Weights of a small transformer language model.
Size: 9 layers, 4 heads of 64.
Architecture: no biases in attention or MLP, tied embeddings.
Training: a variant of Adam for these matrices, 157M tokens, 12822 steps.
MLP neurons of a small language model. Each row is named by its layer, matrix (gate and up: input weights) and neuron, and shows model dimensions 96-223. Each number is 200 + 30 x the weight over its row's rms, rounded and kept within 0 to 999. A neuron's up and down rows have the sign that makes its largest values positive.
Before each neuron's rows, "fires on" lists the tokens most often at its 100 highest values on Wikipedia text that the model never trained on.

fires on: "d", " p", "p", "n", " such", "k"
L6.gate152,195,156,258,170,202,216,195,190,233,179,172,163,177,212,224,202,178,197,219,222,191,148,244,227,209,208,199,163,201,151,200,188,217,227,248,171,168,206,155,230,249,184,207,175,212,167,234,212,195,185,180,216,164,188,178,210,156,215,192,263,210,262,196,180,168,215,175,248,222,228,150,255,189,170,194,152,167,196,141,245,154,153,207,260,206,183,203,227,188,218,198,216,180,203,216,145,211,194,187,236,227,218,174,159,144,227,232,201,201,223,195,250,226,203,180,208,199,178,247,226,210,231,173,230,221,273,232,215
L6.up152,165,170,226,144,190,187,247,198,173,189,150,220,243,200,175,196,218,236,200,213,166,220,173,222,226,217,236,193,235,166,260,233,207,207,268,202,225,143,212,177,263,149,139,183,173,149,254,221,206,230,190,213,225,239,244,170,175,216,194,164,195,181,231,184,197,206,225,223,183,177,173,203,195,191,210,149,155,235,161,228,163,133,204,185,216,201,229,213,185,205,204,181,225,207,179,177,196,241,198,184,150,196,181,147,188,216,188,195,204,220,219,170,212,226,148,229,159,211,163,217,223,144,221,186,186,220,198,178

fires on: "ag", " Mag"
L3.gate168,159,162,177,162,249,183,207,145,194,187,198,217,195,247,229,180,168,211,221,240,188,233,185,142,225,150,157,209,237,219,206,160,191,232,196,213,224,235,243,205,186,247,205,224,173,187,170,158,226,201,176,216,173,241,206,166,194,229,274,211,146,234,208,211,222,220,197,163,204,238,179,149,169,186,194,195,176,216,194,193,211,151,175,257,253,181,143,236,187,184,190,212,203,167,219,195,188,184,176,226,189,215,217,183,238,211,214,216,165,217,189,200,163,217,185,243,206,177,192,174,169,192,172,192,190,154,176,159
L3.up168,174,159,215,147,201,207,244,196,201,253,294,201,221,285,216,194,192,230,207,183,165,225,302,180,217,146,195,212,169,210,199,223,161,210,218,171,180,251,257,241,179,200,239,237,199,178,224,168,166,187,200,195,195,154,162,175,232,172,192,221,158,226,202,201,203,128,161,194,173,204,209,168,198,162,231,176,170,186,161,180,229,191,197,222,192,230,115,219,169,198,183,246,186,168,196,228,219,224,219,197,237,224,186,191,214,231,181,244,177,226,168,180,221,162,235,214,197,182,200,169,167,148,209,229,158,219,189,197

fires on: "er", "or", " named", "ince", " n"
L6.gate520,161,199,162,193,221,144,267,179,165,220,191,103,168,169,237,182,199,217,167,227,179,183,173,218,232,176,187,196,167,290,220,196,191,281,171,210,195,202,181,196,266,161,205,152,224,221,163,190,190,255,185,201,154,218,192,195,257,224,160,175,268,207,214,240,195,196,198,217,209,183,221,199,239,207,196,233,230,173,137,186,217,218,195,228,216,211,225,163,187,200,155,160,268,193,193,180,228,230,162,230,201,187,217,245,177,212,203,189,218,190,233,213,223,182,192,244,230,223,144,169,192,257,203,195,223,173,220,226
L6.up520,203,160,181,188,244,165,193,168,218,212,190,141,170,206,222,191,175,180,158,188,170,178,241,174,233,202,156,170,220,224,203,207,225,205,141,202,174,163,197,185,232,171,245,125,154,195,238,203,191,192,188,192,163,128,225,265,187,191,183,187,226,236,201,249,199,241,238,238,217,298,152,210,276,197,191,202,182,222,199,142,251,250,188,161,136,167,219,201,216,165,196,158,228,234,212,221,228,190,166,203,222,221,160,165,187,177,198,193,208,223,220,256,213,172,163,244,254,205,175,197,167,212,214,205,171,225,225,221

fires on: "9", "0", "en", "er", "or", "1"
L6.gate160,198,169,200,180,238,229,180,194,158,202,229,215,208,219,182,135,166,208,179,156,225,185,213,197,183,192,207,182,178,225,175,210,201,180,198,278,147,198,198,222,184,204,205,205,207,219,187,195,199,222,204,205,167,238,134,221,233,168,244,188,212,211,163,226,204,190,193,208,233,234,188,171,167,223,177,230,181,125,207,230,246,167,183,183,248,229,180,155,213,186,224,185,149,194,204,231,255,158,219,161,261,186,211,154,206,235,194,216,226,167,124,167,204,206,196,158,229,227,179,213,234,238,227,274,174,255,163,219
L6.up160,177,212,218,215,227,214,185,213,190,237,160,147,169,253,182,188,214,194,274,195,138,216,210,141,196,219,183,175,252,268,205,201,158,193,149,231,175,168,220,121,229,191,227,143,184,194,161,212,189,190,177,240,199,168,190,253,177,188,235,170,235,238,199,214,191,218,198,169,165,213,229,169,254,200,225,200,267,148,211,235,213,254,150,205,210,197,210,186,207,209,136,178,243,211,203,189,210,156,188,185,221,237,187,178,177,175,191,241,225,199,192,211,217,167,177,216,207,216,164,225,202,189,242,272,190,267,184,176

fires on: "ol", "c", "l", "il", " exper"
L6.gate280,205,188,226,180,131,210,179,175,178,206,172,167,197,280,232,217,206,236,208,187,106,167,228,248,221,177,173,171,217,212,266,209,162,234,246,216,230,178,215,217,229,210,133,204,224,201,171,211,240,234,184,173,163,191,209,169,191,197,200,187,209,253,152,207,199,183,213,252,182,177,216,133,247,209,187,159,174,221,208,215,190,230,177,214,196,206,253,198,201,240,192,233,172,182,148,219,220,190,176,194,162,176,189,232,146,197,187,271,170,154,203,192,196,221,193,148,243,143,234,200,217,193,204,182,200,158,200,199
L6.up280,219,199,164,231,186,162,189,188,193,208,168,184,212,210,208,197,181,211,226,221,146,183,175,156,235,205,178,170,225,210,221,207,182,248,193,187,198,240,207,183,181,201,150,218,212,235,125,197,197,210,194,213,239,168,143,215,229,129,218,221,182,211,196,229,193,201,175,174,171,193,230,200,230,249,222,194,202,180,231,276,185,218,170,203,257,152,249,228,166,202,151,221,166,199,207,206,198,283,214,212,200,177,164,205,170,208,175,237,210,192,177,210,151,205,169,166,220,162,180,229,195,206,182,189,215,213,148,148

fires on: "att", "ett", "ater", "verage", "out", "atter"
L3.gate223,174,216,219,171,245,197,269,170,263,134,185,167,212,229,150,207,192,210,199,178,123,192,196,166,242,179,228,213,182,168,174,171,185,190,216,244,182,162,182,158,194,207,223,203,257,193,257,190,170,220,207,197,208,258,165,225,194,178,166,264,169,226,208,203,178,209,166,235,211,230,194,170,244,159,222,269,178,193,153,200,237,157,159,211,198,189,231,226,249,216,186,128,222,194,201,149,183,198,221,243,154,231,222,123,154,184,211,209,162,163,207,202,200,181,192,183,180,227,244,212,144,241,214,180,161,249,135,245
L3.up223,220,194,165,194,196,200,267,231,220,148,171,214,179,226,191,207,181,216,198,194,179,188,168,266,280,197,179,199,202,208,136,210,167,202,278,200,187,222,184,225,218,198,190,206,163,200,191,184,139,273,193,157,206,182,205,188,197,165,175,214,184,213,259,173,180,230,203,204,190,192,171,239,216,226,173,196,246,253,152,181,189,251,181,206,234,194,184,234,271,171,204,194,196,198,203,208,184,206,227,164,147,198,138,185,163,182,220,192,192,225,142,156,105,197,233,185,156,205,242,195,215,163,224,161,196,207,182,212

fires on: "ol"
L3.gate29,170,196,199,165,186,177,185,186,197,228,190,117,208,202,215,200,196,214,193,217,156,210,224,243,243,221,165,204,188,228,179,239,164,205,199,211,228,181,183,208,230,183,176,228,197,217,143,204,214,171,187,156,235,185,207,141,225,220,186,216,226,224,193,207,155,199,150,188,186,269,196,172,195,148,150,165,158,170,149,190,214,256,180,199,168,239,207,241,209,230,207,249,181,167,183,187,200,233,144,171,217,214,254,189,231,155,154,239,183,170,142,244,129,199,215,162,189,211,143,108,220,218,201,206,155,233,209,158
L3.up29,190,144,223,263,177,180,185,194,142,262,208,192,221,198,193,185,182,185,165,217,197,164,223,201,243,220,257,180,200,177,265,261,222,214,186,208,208,153,203,170,129,196,214,236,178,244,157,218,258,197,223,194,212,138,166,234,247,194,200,194,220,201,201,210,210,189,157,211,236,228,143,220,209,203,147,182,207,181,190,184,229,183,207,171,178,228,225,263,224,217,196,238,164,232,194,197,231,208,146,202,247,220,232,192,187,224,157,167,190,178,211,184,215,229,209,207,198,257,178,222,216,203,230,151,170,249,188,192

fires on: "ist", "er", "or", " player"
L6.gate382,195,183,135,171,184,196,209,164,228,205,200,210,163,202,210,169,183,227,190,220,147,247,213,166,226,203,191,149,201,243,202,223,128,153,218,195,168,205,182,201,211,141,223,147,219,218,237,182,182,177,197,153,140,199,152,159,176,200,258,172,309,257,234,194,152,220,194,203,209,163,154,175,209,234,191,191,199,164,172,203,149,210,182,208,238,231,174,224,215,263,154,153,205,168,216,185,187,206,191,177,203,162,231,204,177,167,204,199,201,127,202,253,212,178,175,247,253,274,251,160,205,192,211,233,228,218,229,199
L6.up382,198,170,208,177,224,162,189,199,185,129,168,175,186,224,229,189,209,204,203,226,147,234,179,213,228,211,229,209,207,271,263,189,210,146,198,254,196,171,246,177,165,189,185,154,222,216,199,201,208,205,200,168,198,218,263,200,224,191,250,166,206,199,183,175,131,205,183,174,260,184,183,191,321,189,215,247,192,174,186,208,237,195,166,164,259,164,274,207,163,191,168,202,158,150,203,240,190,193,205,178,194,208,171,186,172,197,171,196,217,176,224,207,198,196,126,197,261,193,229,208,223,196,274,208,226,179,252,234

fires on: "er", "her", "w", "en", "ber", "ter"
L6.gate364,204,198,141,201,211,199,155,169,230,194,169,201,163,195,229,149,186,221,175,147,224,220,187,191,241,244,198,199,189,222,193,166,217,200,186,150,185,188,225,229,174,152,203,218,258,221,202,164,178,176,227,191,197,229,165,186,231,208,196,199,243,163,206,201,145,182,217,182,237,178,219,243,195,258,174,226,164,181,204,213,210,153,168,197,225,256,204,151,171,189,173,194,171,196,194,180,207,191,269,225,163,208,198,211,225,153,174,149,213,129,225,183,262,190,197,209,291,192,223,194,214,195,221,233,221,220,194,230
L6.up364,194,211,225,183,182,226,168,195,243,203,205,204,178,190,132,141,241,217,177,194,197,194,164,210,235,240,211,205,207,225,182,282,214,188,192,196,177,218,211,239,222,199,216,192,201,237,229,160,188,175,192,179,190,247,152,180,213,227,231,212,170,129,232,152,157,193,220,227,168,201,157,225,180,202,178,124,232,157,220,222,205,197,230,208,296,238,219,202,155,193,217,182,170,153,211,189,188,203,170,215,177,253,166,208,191,237,202,200,194,178,232,218,202,269,166,232,182,236,185,156,117,147,247,261,182,227,186,194

fires on: "ers", "ors", " men", " Men", "ets", " people"
L3.gate184,160,174,178,209,208,227,126,156,209,201,196,224,203,181,235,201,158,191,259,192,179,238,197,156,239,242,247,202,191,170,216,204,194,205,216,217,219,236,176,202,184,197,211,127,159,216,175,198,177,242,157,197,161,198,261,221,219,215,266,181,189,189,174,255,154,185,232,273,183,165,217,177,210,220,225,205,199,201,234,192,196,186,211,139,186,222,136,168,209,199,185,181,219,182,212,175,219,180,229,202,224,169,188,236,184,232,164,206,226,206,234,138,212,161,183,177,230,195,146,211,212,217,186,197,211,219,279,219
L3.up184,244,190,210,218,193,206,179,192,219,228,237,192,194,210,227,215,130,216,183,170,199,144,209,266,247,141,208,174,167,260,182,196,209,211,223,183,215,190,163,202,173,268,235,200,196,216,190,180,192,180,214,169,179,211,190,259,161,212,236,175,144,220,232,252,170,175,174,211,177,133,166,192,204,228,215,187,180,186,219,275,157,202,166,217,127,184,183,225,191,225,171,173,211,216,201,233,272,199,186,194,144,199,215,187,191,256,203,182,176,194,208,198,220,202,154,238,176,195,192,225,202,181,187,213,209,260,191,204

fires on: " $", " age", "$", " %", " there", "hold"
L3.gate396,178,190,217,172,183,213,193,193,237,177,180,192,200,197,161,142,212,239,193,210,215,164,236,114,197,218,207,192,160,200,163,258,159,245,237,169,193,183,276,255,206,128,187,147,108,203,200,165,247,187,253,226,160,192,162,187,216,175,245,175,233,214,264,198,203,240,220,176,211,172,182,232,217,197,240,192,208,150,173,183,166,147,197,212,173,202,187,215,177,172,190,164,193,156,171,204,189,186,187,207,167,207,213,295,225,149,174,193,182,209,193,193,227,163,193,206,178,183,258,206,193,222,223,197,185,226,222,195
L3.up396,188,175,177,187,195,256,193,204,212,228,140,232,194,202,169,138,230,252,215,198,204,214,182,208,191,191,166,241,188,194,167,217,200,265,190,198,267,132,200,257,138,193,223,223,168,178,175,196,189,163,221,198,195,217,245,239,202,185,229,216,176,220,210,200,183,224,177,255,200,204,208,200,186,219,253,213,188,184,240,173,173,167,221,236,162,186,229,150,165,217,228,159,193,124,225,199,216,216,203,175,233,233,194,150,202,213,178,162,187,231,172,216,146,205,199,172,211,259,195,141,254,229,208,213,237,161,150,212

fires on: " age", "ipp", "ward", "eter", "hold", "ower"
L3.gate87,198,229,261,189,198,223,239,155,201,195,193,170,192,168,161,202,204,160,218,195,183,229,194,201,267,180,224,231,201,241,179,218,196,224,208,197,193,144,155,208,221,181,191,176,190,256,228,148,194,259,224,193,153,237,196,183,157,189,233,190,189,160,191,159,207,192,247,211,209,161,221,240,230,170,212,167,214,163,175,213,214,128,177,234,231,231,218,216,161,206,188,179,190,183,203,194,201,153,271,260,221,233,200,213,215,155,181,213,161,181,203,211,216,150,223,181,177,168,245,235,194,254,217,249,201,212,170,156
L3.up87,183,197,192,168,210,211,224,196,237,215,169,202,195,193,154,213,246,185,212,246,176,209,257,216,164,222,132,208,194,220,163,206,197,194,198,207,222,147,150,216,178,164,213,193,232,196,172,203,206,191,210,154,227,265,200,175,153,204,280,205,237,215,215,222,205,175,224,204,207,174,216,177,234,228,206,209,221,168,166,170,167,149,207,209,189,221,234,220,225,269,200,175,205,213,180,210,212,229,215,224,138,210,181,215,191,189,234,179,199,214,166,184,186,228,123,228,215,180,211,215,188,212,198,183,198,184,164,163

fires on: " bel", " about", " consid", "\n", " stat"
L3.gate254,206,183,177,182,183,174,193,173,211,201,230,148,210,200,174,199,257,204,210,209,200,201,207,199,224,177,183,184,206,174,168,249,183,223,201,171,239,179,166,147,136,169,229,121,185,172,206,241,228,207,202,212,208,181,212,205,155,202,253,248,259,261,199,174,170,186,245,150,249,208,191,203,258,207,196,174,170,158,217,184,213,155,206,141,224,223,232,124,189,234,223,229,244,244,248,204,227,202,210,273,203,180,206,252,166,183,194,189,237,188,185,163,258,189,205,171,206,259,131,197,227,201,174,195,195,234,226,243
L3.up254,224,204,217,194,199,198,238,193,173,188,147,182,169,210,120,190,200,221,193,228,178,133,206,188,161,202,191,202,214,263,193,224,209,262,181,259,221,203,214,208,163,251,227,181,190,213,259,178,187,137,179,208,220,148,155,201,199,183,178,197,178,234,214,184,259,132,218,183,230,196,213,214,209,197,206,194,259,213,168,156,244,173,207,200,185,231,186,194,191,220,207,184,193,220,235,195,233,148,191,169,186,259,213,176,223,218,222,219,183,194,197,233,195,232,185,228,172,217,239,154,183,244,239,215,140,236,163,187

fires on: " T", "T", " par", " re", " Met"
L6.gate544,201,233,139,258,191,154,189,222,244,137,146,222,263,196,210,201,223,219,226,220,210,197,241,212,188,199,168,236,214,211,185,241,235,194,225,172,126,200,238,172,210,208,189,210,202,218,204,205,174,244,172,145,162,226,178,220,200,173,145,202,180,232,198,176,156,222,238,247,200,217,222,194,183,199,165,208,171,188,145,143,199,245,181,161,185,225,153,181,209,155,211,153,203,173,182,167,205,170,204,223,185,233,272,240,193,211,221,227,223,248,178,175,211,205,214,171,153,184,164,177,184,175,161,207,216,164,163,187
L6.up544,208,197,236,171,193,217,212,168,244,193,238,256,192,180,192,204,187,251,214,226,217,195,154,217,147,178,183,201,175,187,200,296,187,197,236,162,235,143,159,212,188,210,188,217,208,197,221,189,194,178,252,212,189,206,230,214,172,182,157,167,150,221,174,209,218,205,203,216,178,172,220,130,212,178,194,230,181,170,220,176,150,252,195,258,169,242,238,233,219,184,169,231,136,191,231,179,186,199,160,209,185,216,247,219,177,216,237,176,220,164,183,242,208,202,215,185,204,175,226,191,204,201,194,206,274,193,216,204

fires on: " st", " American", "ish", " British", "ilitary"
L3.gate169,184,204,213,241,257,199,220,175,171,223,188,229,144,192,205,140,235,190,198,246,206,194,199,175,195,200,264,169,230,252,210,184,190,205,235,196,233,198,189,162,179,222,195,136,120,229,195,168,212,231,239,199,174,163,269,206,233,266,198,176,194,201,194,256,240,156,222,174,207,223,193,242,168,219,195,225,227,220,182,171,195,162,204,230,198,195,189,227,158,214,161,141,187,149,144,150,197,193,208,186,228,183,189,171,234,203,184,228,210,268,217,220,170,184,201,231,198,178,165,191,183,176,157,178,232,180,179,185
L3.up169,224,201,223,198,242,219,165,179,220,237,297,226,172,202,217,167,279,158,240,219,253,219,191,220,234,212,198,222,221,207,199,203,176,198,222,260,175,211,245,221,183,236,176,181,173,221,209,206,257,169,181,217,187,232,239,193,177,238,207,165,188,186,196,187,191,142,255,213,203,240,197,235,175,205,190,218,228,181,201,168,191,209,197,200,272,216,193,170,116,201,191,196,190,258,239,195,184,204,231,135,140,173,162,186,182,195,198,250,214,220,180,189,165,143,204,119,194,235,235,229,164,175,204,208,230,204,247,194

fires on: "ese", "ian", "oman", "an", "ican", "rian"
L6.gate472,211,194,192,252,177,159,200,213,192,199,218,209,218,171,153,199,189,252,151,200,194,197,188,197,193,206,213,180,143,183,201,199,187,204,229,240,220,195,170,211,202,212,196,231,232,193,145,217,154,210,172,169,185,224,261,218,213,183,187,180,221,190,251,173,216,213,143,216,169,183,225,237,187,225,189,191,154,210,197,234,235,165,233,223,210,211,116,195,95,180,224,207,224,200,241,204,174,230,195,202,238,205,143,197,159,233,202,180,182,238,208,206,202,192,151,245,213,204,212,217,168,154,160,212,218,198,236,218
L6.up472,187,181,218,212,184,193,223,219,211,172,188,202,184,183,222,172,179,215,219,248,229,160,207,147,194,242,239,142,214,243,179,212,196,262,221,203,199,224,187,229,186,237,174,233,225,260,226,236,210,237,203,149,185,177,185,181,212,230,180,143,229,162,231,218,213,160,236,179,195,233,163,206,187,194,205,262,218,170,172,197,144,162,245,186,300,215,220,197,164,213,162,222,210,182,247,186,194,191,200,224,225,169,206,236,185,179,204,234,199,186,203,216,257,186,144,177,203,210,190,204,197,228,187,226,202,237,171,189

fires on: "-", " gr", "ivil", "',", " tw"
L3.gate375,181,171,209,216,200,169,240,174,200,136,189,205,211,175,199,173,212,232,226,228,178,150,180,168,151,124,227,136,221,228,223,223,216,230,211,202,183,190,175,178,196,191,231,212,152,202,197,216,224,154,179,233,165,171,174,156,198,239,200,186,238,155,230,208,178,210,206,227,183,213,182,219,181,202,189,208,229,182,195,204,198,218,192,175,189,250,190,247,200,241,203,210,222,208,213,196,166,184,211,183,143,182,172,216,292,206,232,225,237,187,202,172,260,145,242,189,235,163,268,182,112,183,178,261,147,223,231,222
L3.up375,179,213,197,202,160,180,223,181,216,258,197,199,220,186,166,211,214,225,278,213,134,185,257,165,153,194,194,144,184,222,227,178,220,216,197,162,202,165,177,214,165,198,238,238,200,154,254,190,145,231,258,221,254,232,169,150,202,207,186,150,185,257,187,219,187,204,161,241,194,149,148,233,197,244,187,196,235,173,216,231,180,190,189,185,150,265,161,181,202,215,212,189,188,205,187,176,188,155,235,203,223,210,217,180,204,193,193,167,161,165,139,253,226,195,249,185,235,173,232,167,170,198,185,225,171,153,192,215

fires on: " p"
L3.gate47,230,191,173,161,190,224,205,233,211,264,202,183,194,195,233,174,185,215,225,206,163,183,233,176,197,224,214,220,157,167,190,221,203,160,194,214,189,233,173,283,179,174,221,217,191,146,224,221,174,154,223,175,185,231,200,159,215,243,202,196,250,262,180,195,245,223,189,214,192,231,187,162,185,194,150,221,174,219,242,252,182,183,196,199,147,250,222,152,170,219,244,219,226,204,190,176,224,200,244,213,264,185,152,209,183,201,188,144,142,278,201,221,250,211,147,259,187,137,197,205,209,139,201,205,211,263,179,217
L3.up47,130,220,193,181,183,210,229,176,179,247,223,235,208,178,185,204,183,203,177,182,211,142,286,201,219,199,196,221,185,171,161,237,192,204,189,259,255,216,193,166,225,168,172,212,199,188,226,207,204,213,197,202,155,197,194,108,173,221,225,180,249,234,204,179,203,139,145,186,230,222,180,193,205,238,176,171,229,196,205,247,198,200,203,196,214,199,174,177,174,234,228,216,221,190,212,225,231,175,216,239,151,209,227,168,172,205,266,237,187,195,197,232,206,179,180,255,233,210,281,220,202,139,173,241,211,212,206,196

fires on: "en", "u", "o", "el", "e", "al"
L6.gate319,152,190,209,183,253,215,225,196,140,220,191,126,142,218,207,245,152,200,164,230,206,153,215,239,173,212,139,169,184,247,198,197,209,220,118,183,180,179,247,216,177,204,223,211,196,193,180,209,186,232,276,204,147,247,183,185,214,205,215,211,184,197,272,236,173,236,178,215,195,217,243,208,262,195,204,203,216,166,198,247,220,152,192,198,177,172,182,209,162,200,184,203,179,181,229,213,151,211,244,176,172,215,220,180,209,178,174,224,188,232,167,247,159,185,194,191,192,159,201,217,211,151,192,207,184,193,184,248
L6.up319,180,239,193,194,220,180,223,229,189,209,214,286,205,207,180,194,231,214,231,183,190,177,176,176,193,221,223,202,135,223,142,252,212,229,205,230,170,182,242,187,171,245,207,226,264,224,222,142,195,210,173,198,212,253,276,149,173,168,201,192,219,123,178,221,257,250,222,202,199,172,229,266,179,162,194,184,138,190,177,213,258,209,177,198,194,195,212,170,185,221,182,206,203,210,185,239,207,232,170,194,182,192,228,209,198,214,199,203,243,138,209,182,215,213,225,214,223,225,206,203,190,139,179,200,209,190,230,234

fires on: " O", " H", " |\n", " Ad", "arent", " Ab"
L3.gate174,218,237,202,200,207,247,158,195,196,155,215,205,178,211,219,198,127,224,224,179,166,242,204,172,224,174,178,217,189,177,204,173,133,192,281,237,178,188,230,165,240,202,203,179,226,208,213,166,199,179,224,234,186,183,177,225,220,143,177,180,230,200,201,229,174,195,203,203,164,232,189,250,181,198,212,215,205,246,232,226,235,252,227,175,238,204,151,262,188,200,232,176,201,177,157,202,151,208,243,190,206,225,218,237,206,231,182,205,265,188,262,182,197,207,200,213,174,180,173,180,197,156,211,174,236,175,157,226
L3.up174,197,234,174,249,170,261,147,163,220,204,209,245,228,199,190,190,235,193,250,189,203,245,205,145,286,162,203,199,172,252,229,183,175,233,240,203,137,174,223,203,154,182,185,200,204,253,214,134,204,172,184,242,177,187,267,187,186,166,156,200,211,238,210,196,238,208,163,199,230,185,238,213,176,205,186,170,198,159,239,247,158,182,201,206,245,247,196,210,140,194,148,248,181,201,218,195,156,174,252,194,238,199,190,235,185,237,193,239,263,260,184,202,136,206,243,150,203,126,183,233,211,179,212,213,192,151,178,224

fires on: "ic", "ol", "ag", "op", "if", "est"
L6.gate245,180,203,134,206,209,141,192,177,162,222,229,236,212,209,214,187,139,242,160,188,169,155,243,277,223,142,139,138,173,220,158,179,231,215,184,227,248,172,165,230,171,193,267,221,209,218,159,236,153,253,262,214,215,233,201,202,192,202,201,209,178,223,166,155,195,213,219,203,235,181,218,240,187,168,136,179,153,192,195,163,210,213,192,174,209,243,135,210,214,209,204,204,160,237,212,189,209,208,179,202,218,218,207,196,253,188,194,246,246,218,186,175,135,198,204,163,260,186,185,167,200,196,200,181,202,207,215,150
L6.up245,250,149,218,218,212,205,196,228,179,169,153,174,214,179,226,198,173,224,159,227,246,242,233,212,195,151,202,182,250,224,211,175,225,189,153,209,237,230,202,193,216,185,212,169,182,221,188,253,180,207,214,229,205,174,189,193,214,175,181,189,183,180,220,204,215,220,201,236,205,225,165,191,159,213,183,190,206,190,204,210,197,263,139,195,168,245,190,200,208,199,213,181,191,126,223,177,219,232,164,224,226,199,195,306,230,239,181,220,199,209,151,191,186,165,201,119,155,193,158,185,175,262,194,205,195,231,159,222

fires on: " ev", "em", "e", "j", "ri", "te"
L6.gate480,269,137,281,210,166,185,191,221,186,192,202,214,190,214,174,209,93,215,179,202,193,205,231,253,235,202,205,235,219,203,192,184,147,166,197,194,249,199,173,172,126,223,204,145,228,179,182,226,156,199,169,207,198,199,238,203,180,197,211,237,202,238,229,221,212,197,141,196,258,141,195,166,214,196,221,172,181,217,197,194,180,249,178,136,147,216,218,213,157,163,266,254,224,180,225,183,215,215,218,208,200,185,238,174,216,201,189,222,155,181,168,123,226,227,208,170,190,231,225,270,199,180,192,159,201,214,212,193
L6.up480,194,177,172,174,180,186,198,203,195,220,226,240,200,179,218,222,202,202,201,186,182,184,267,247,205,206,201,225,227,208,160,235,172,161,176,207,280,195,212,174,138,142,189,194,227,189,189,173,265,204,211,182,195,182,223,199,229,186,196,253,240,234,192,148,221,216,241,199,206,219,203,213,172,148,171,199,154,167,223,157,152,256,181,207,147,191,232,195,175,196,176,264,224,179,192,176,210,181,236,188,246,255,200,227,247,184,171,213,202,224,143,182,192,227,175,192,169,222,195,216,214,194,214,191,199,230,208,163

fires on: "ian", " American", "adian"
L3.gate503,239,204,222,245,216,177,169,195,212,202,218,207,165,157,151,218,166,195,221,217,195,208,227,211,170,210,262,203,192,202,236,228,208,194,195,194,209,201,235,202,203,228,209,169,199,208,217,219,204,223,218,226,238,163,254,204,156,258,194,180,165,172,216,214,198,197,154,200,184,162,191,199,221,252,201,178,164,136,132,211,178,219,221,241,150,170,198,146,187,212,163,188,153,210,222,160,176,179,228,181,204,187,169,211,170,221,268,202,150,209,235,232,187,231,188,191,186,228,185,223,203,135,198,231,188,204,185,162
L3.up503,232,221,200,193,215,203,213,199,171,165,213,197,177,229,189,205,162,199,246,196,186,188,177,203,227,206,153,212,213,261,206,227,213,207,205,238,209,225,185,180,197,218,177,205,265,222,229,230,219,116,212,174,203,169,235,182,176,205,166,204,238,249,200,222,189,225,169,190,182,226,167,216,159,196,173,227,232,208,283,209,224,211,189,129,244,163,187,169,195,208,191,220,152,207,229,189,175,231,190,209,232,230,133,189,194,188,162,245,233,211,248,180,227,157,181,204,194,177,195,238,220,177,234,208,176,201,227,196

fires on: "ag", " Ad"
L3.gate107,166,150,220,209,224,212,226,195,219,218,240,196,195,225,142,131,225,215,231,194,223,208,200,188,165,176,221,176,189,220,185,173,186,156,213,188,267,212,192,186,198,208,230,247,215,201,214,229,155,208,155,186,176,168,193,229,249,193,180,244,190,260,224,206,251,208,200,225,161,188,157,211,200,189,173,118,209,204,226,227,182,175,185,254,189,211,193,214,185,197,209,263,201,209,228,185,182,205,239,168,182,212,175,209,221,196,193,197,184,171,165,218,217,210,182,199,250,186,175,167,203,166,204,196,183,214,189,232
L3.up107,207,201,210,192,192,196,196,156,200,175,201,199,228,203,213,217,254,221,212,187,226,263,228,149,217,183,149,193,216,238,207,187,262,181,209,210,243,208,157,200,200,207,171,246,243,202,204,221,156,185,187,217,176,182,238,169,250,181,164,174,210,262,196,201,200,184,210,214,191,203,214,243,230,188,181,191,221,187,186,217,187,199,128,196,189,252,190,232,200,169,150,260,187,213,181,184,176,195,203,235,178,221,151,176,243,249,182,182,175,227,184,160,165,201,191,171,215,120,153,209,180,175,249,169,188,207,172,205

fires on: "cl", " gr", " Gr", " tw", " w", "-d"
L3.gate70,210,177,201,246,178,149,199,106,207,187,208,207,198,246,193,173,211,187,193,253,237,156,184,200,156,178,237,166,203,163,236,196,201,208,215,175,145,189,169,209,238,180,219,152,186,257,213,177,161,235,281,175,240,219,198,204,169,232,224,194,257,198,203,238,159,236,188,200,237,195,153,244,209,254,188,213,213,229,182,158,198,137,199,161,213,235,161,197,215,200,230,165,226,147,192,163,188,152,209,247,154,203,173,218,248,175,245,180,220,256,185,232,231,150,174,240,222,119,202,182,150,238,191,183,192,233,207,240
L3.up70,167,267,154,241,225,142,237,162,148,221,200,160,223,188,224,212,237,204,177,219,201,196,168,178,195,170,199,189,185,238,246,242,211,196,206,208,217,237,239,180,174,224,230,179,184,170,217,223,175,178,222,247,213,215,177,148,249,200,184,215,198,212,222,183,234,159,149,159,244,168,189,182,145,216,163,190,250,201,193,183,204,159,261,188,275,193,187,141,283,180,206,245,236,213,133,176,198,221,182,225,225,216,193,179,188,167,191,157,162,216,227,235,161,221,169,197,226,183,226,212,206,211,214,190,172,157,224,183